{
  "d_mlp": 2048,
  "norm_place": "pre",
  "positions": "learned",
  "parallel_block": false,
  "init_std_down": 0.00394,
  "decay_shape": "linear",
  "final_lr_fraction": 0.0,
  "doc_mask": true,
  "dataset": "wikipedia_en"
}
MLP neurons of a small language model. Each row is named by its layer, matrix (up: input weights) and neuron, and shows model dimensions 80-143. Each number is 50 + 10 x the weight over its row's rms, rounded and kept within 0 to 99.
A block is one neuron, or neurons of one layer that tend to fire together. After each block is what it responds to, as a language model described it from the Wikipedia text at the highest values.

L7.up148:61 44 45 48 56 59 48 60 46 53 46 45 44 36 38 56 48 59 41 61 37 66 52 20 54 58 60 49 54 64 42 64 59 63 46 45 46 52 49 46 50 72 47 35 46 52 39 40 58 55 61 31 53 38 40 63 55 39 74 43 49 43 52 59
L7.up552:55 49 40 61 56 53 63 38 49 51 36 51 53 61 44 62 68 62 42 61 42 60 43 24 55 43 41 48 53 47 51 58 43 38 43 48 52 48 48 54 54 49 55 56 47 58 55 49 45 51 48 46 37 52 51 43 40 42 62 27 65 54 58 61
L7.up841:39 48 29 53 55 37 49 56 60 57 54 46 60 61 53 40 48 56 39 64 46 58 50 55 56 57 73 57 42 58 47 68 56 67 48 39 27 38 52 52 58 55 59 58 38 44 17 44 43 39 59 56 57 54 53 34 44 43 47 49 63 47 43 46
L7.up1061:45 53 51 46 60 55 63 60 49 67 34 40 61 58 44 48 40 49 31 71 44 44 48 49 51 44 45 55 43 55 59 62 64 64 58 55 51 50 39 54 58 64 53 50 32 51 57 56 39 38 48 65 06 58 71 50 56 47 55 31 31 56 60 60
L7.up1130:39 61 35 38 55 59 62 73 38 43 35 44 35 46 63 35 47 61 60 57 50 47 48 51 53 50 52 47 39 47 51 63 48 56 54 56 76 57 36 57 35 48 62 35 82 52 63 38 48 48 52 50 61 52 53 44 60 41 29 38 45 62 47 61
L7.up1137:59 58 45 65 62 50 41 58 75 47 53 55 66 33 49 49 47 38 44 60 41 66 48 44 49 62 65 57 56 67 61 61 49 52 35 42 38 58 60 59 54 50 49 44 50 46 27 37 58 37 46 60 47 36 46 66 57 46 53 27 62 38 42 43
L7.up1317:56 60 43 46 48 54 44 45 49 43 38 27 61 58 73 67 47 48 57 59 29 59 50 48 62 62 54 67 39 66 58 64 57 49 56 63 42 55 48 42 54 64 46 43 58 47 36 48 49 56 51 46 53 64 50 52 56 43 58 38 47 50 50 47
L7.up1463:56 57 57 35 49 25 42 46 33 47 57 28 54 63 64 63 48 37 43 57 44 65 58 48 71 52 41 60 60 60 60 78 52 58 49 66 51 64 52 42 40 71 45 57 45 48 42 50 37 53 51 39 54 49 53 43 42 36 56 55 49 49 61 48
Responds to: Inside personal names. Tokens within a person's full name, usually word pieces or initials before the surname, as in Hein|rich, Constantin V., Sand|ra Bullock.

L7.up86:26 41 64 59 41 39 47 43 46 43 49 31 49 49 49 63 44 50 64 47 66 54 38 44 48 62 45 63 59 53 61 50 48 55 42 48 61 56 50 45 33 64 53 35 41 36 56 42 58 62 49 31 54 33 59 63 56 57 51 50 49 71 41 63
L7.up107:55 52 86 60 55 50 34 81 55 49 53 47 45 40 62 54 55 45 54 45 51 68 56 45 56 56 54 55 55 47 46 49 49 45 59 54 50 47 45 55 44 58 45 41 64 52 52 40 46 52 46 43 43 40 59 63 42 63 66 48 51 65 45 51
L7.up278:61 68 32 58 53 68 44 50 56 41 65 42 26 54 45 45 49 57 57 64 45 54 64 51 46 55 55 49 43 52 50 49 72 39 46 61 37 45 60 46 58 48 47 36 48 50 54 52 44 56 36 26 49 46 68 45 48 39 69 47 40 49 30 67
L7.up543:55 45 57 56 51 62 41 40 67 52 48 52 41 51 65 44 30 68 53 53 42 36 54 51 53 56 48 49 51 38 54 45 55 55 38 52 52 38 48 43 42 50 51 71 50 37 56 47 51 51 43 48 28 53 38 43 48 56 55 65 65 40 36 64
L7.up657:49 59 54 62 54 64 60 55 40 50 69 43 48 36 58 44 47 64 51 74 70 44 53 45 59 50 56 46 42 54 79 54 53 56 61 48 51 67 38 53 34 56 56 33 64 45 56 51 54 56 60 44 48 22 48 45 42 54 58 54 42 52 48 56
L7.up658:43 59 58 60 51 46 53 63 48 42 39 35 65 64 55 53 40 54 37 56 52 41 51 39 43 56 51 49 52 48 58 64 46 59 40 60 49 57 46 63 60 36 64 37 63 35 49 47 37 48 39 60 59 48 77 43 49 49 68 43 36 40 75 47
L7.up956:58 61 62 57 61 59 53 50 54 41 46 29 51 49 52 51 34 57 56 59 32 64 40 69 64 53 64 58 54 60 45 46 53 37 41 59 53 61 47 52 60 35 39 41 54 21 59 45 49 55 53 69 31 28 60 49 43 56 75 21 41 38 57 53
L7.up1458:50 63 55 62 55 54 46 63 58 42 60 24 56 50 57 34 55 34 53 64 55 46 52 38 54 53 62 60 32 50 69 46 51 50 39 42 58 45 46 49 35 56 48 65 71 44 64 49 42 46 51 57 52 68 49 50 56 43 49 36 31 50 62 35
Responds to: Table cell position tracker. Fires on numbers, spaces and separators deep inside pipe- or semicolon-delimited table rows, mostly sports stats (goals, points, penalty minutes).

L4.up1968:57 48 50 57 57 64 41 59 43 59 56 60 56 63 65 51 57 38 22 60 42 52 51 33 63 49 61 45 45 42 31 28 44 58 49 54 58 45 63 25 41 45 42 42 56 40 45 58 39 51 44 39 44 43 56 40 67 55 39 59 42 58 47 34
Responds to: Token after a number. The token that follows a number or statistic, such as a table pipe after a cell figure, or total, in, ERA in census and sports text.

L10.up325:38 76 44 58 60 63 60 36 74 25 66 52 54 59 45 58 43 47 63 59 48 42 47 51 53 34 64 73 48 57 66 52 47 51 39 53 53 53 46 45 53 64 47 59 55 62 27 35 50 47 50 74 38 48 41 45 51 58 42 53 55 58 59 52
L10.up641:66 63 35 62 57 51 50 53 69 34 40 51 47 38 34 55 49 28 45 61 71 40 51 56 52 39 72 62 43 54 57 51 60 47 52 31 52 41 51 64 45 43 51 51 49 49 60 50 48 53 42 65 54 48 43 61 45 48 36 47 40 41 40 56
L10.up686:48 51 72 47 59 38 33 42 54 40 57 52 56 53 56 35 38 54 41 60 48 42 61 28 59 56 51 37 38 43 60 42 43 74 38 53 56 50 55 40 37 41 55 53 45 53 54 55 46 59 50 62 58 42 51 60 60 56 53 56 41 58 56 32
L10.up827:46 48 48 51 51 67 52 58 41 48 56 40 60 54 63 42 65 74 65 45 45 44 45 58 51 64 56 47 39 59 51 64 45 64 46 22 49 48 50 44 46 41 73 46 51 29 43 57 42 47 36 56 34 56 72 45 20 41 43 44 40 60 46 56
L10.up1568:29 47 57 47 44 47 42 61 47 53 40 49 45 69 54 56 49 55 72 38 37 43 44 50 63 51 52 46 43 52 67 40 45 68 59 47 46 66 74 64 30 56 24 45 40 51 51 50 45 43 56 39 44 61 58 53 54 38 42 66 42 50 50 63
L10.up1775:60 57 72 44 54 55 39 31 48 57 50 50 53 49 49 58 49 38 52 46 38 44 46 53 48 50 57 47 42 51 31 43 43 53 66 45 36 37 47 51 46 47 58 63 34 61 65 40 57 43 57 49 53 58 42 76 55 47 58 33 63 49 47 51
L10.up1831:48 46 42 41 56 61 38 35 53 53 52 62 45 47 75 40 53 53 34 50 62 46 51 51 50 46 39 54 52 46 54 52 43 54 59 32 65 60 61 40 44 46 49 56 48 53 63 40 68 35 58 54 46 54 53 43 78 62 55 31 34 47 54 39
L10.up1959:57 53 30 59 63 63 49 71 63 31 43 46 56 58 62 61 56 54 62 53 36 47 42 42 51 69 51 38 34 66 57 52 65 54 38 33 53 59 56 47 34 72 34 62 56 63 43 37 35 37 63 60 60 44 54 55 45 59 53 41 40 52 42 65
Responds to: Surnames after first names. First token or fragment of a surname right after a given name or initial in lists and credits, e.g. John C. Young, Travis Bark(er), Dan Evans.

L4.up1757:35 50 55 64 61 41 61 43 47 58 39 56 56 59 64 61 63 62 56 50 47 59 51 48 64 27 50 56 53 49 44 57 58 64 34 42 49 57 47 56 41 55 41 55 47 63 52 45 51 50 45 56 46 65 52 59 51 28 40 28 39 32 46 53
Responds to: Surname word-piece continuations. Middle or final subword pieces of proper names, mostly surnames, after a capitalized first piece, like Jag-ger, M-anning, Tom-ato-es, Vir-go.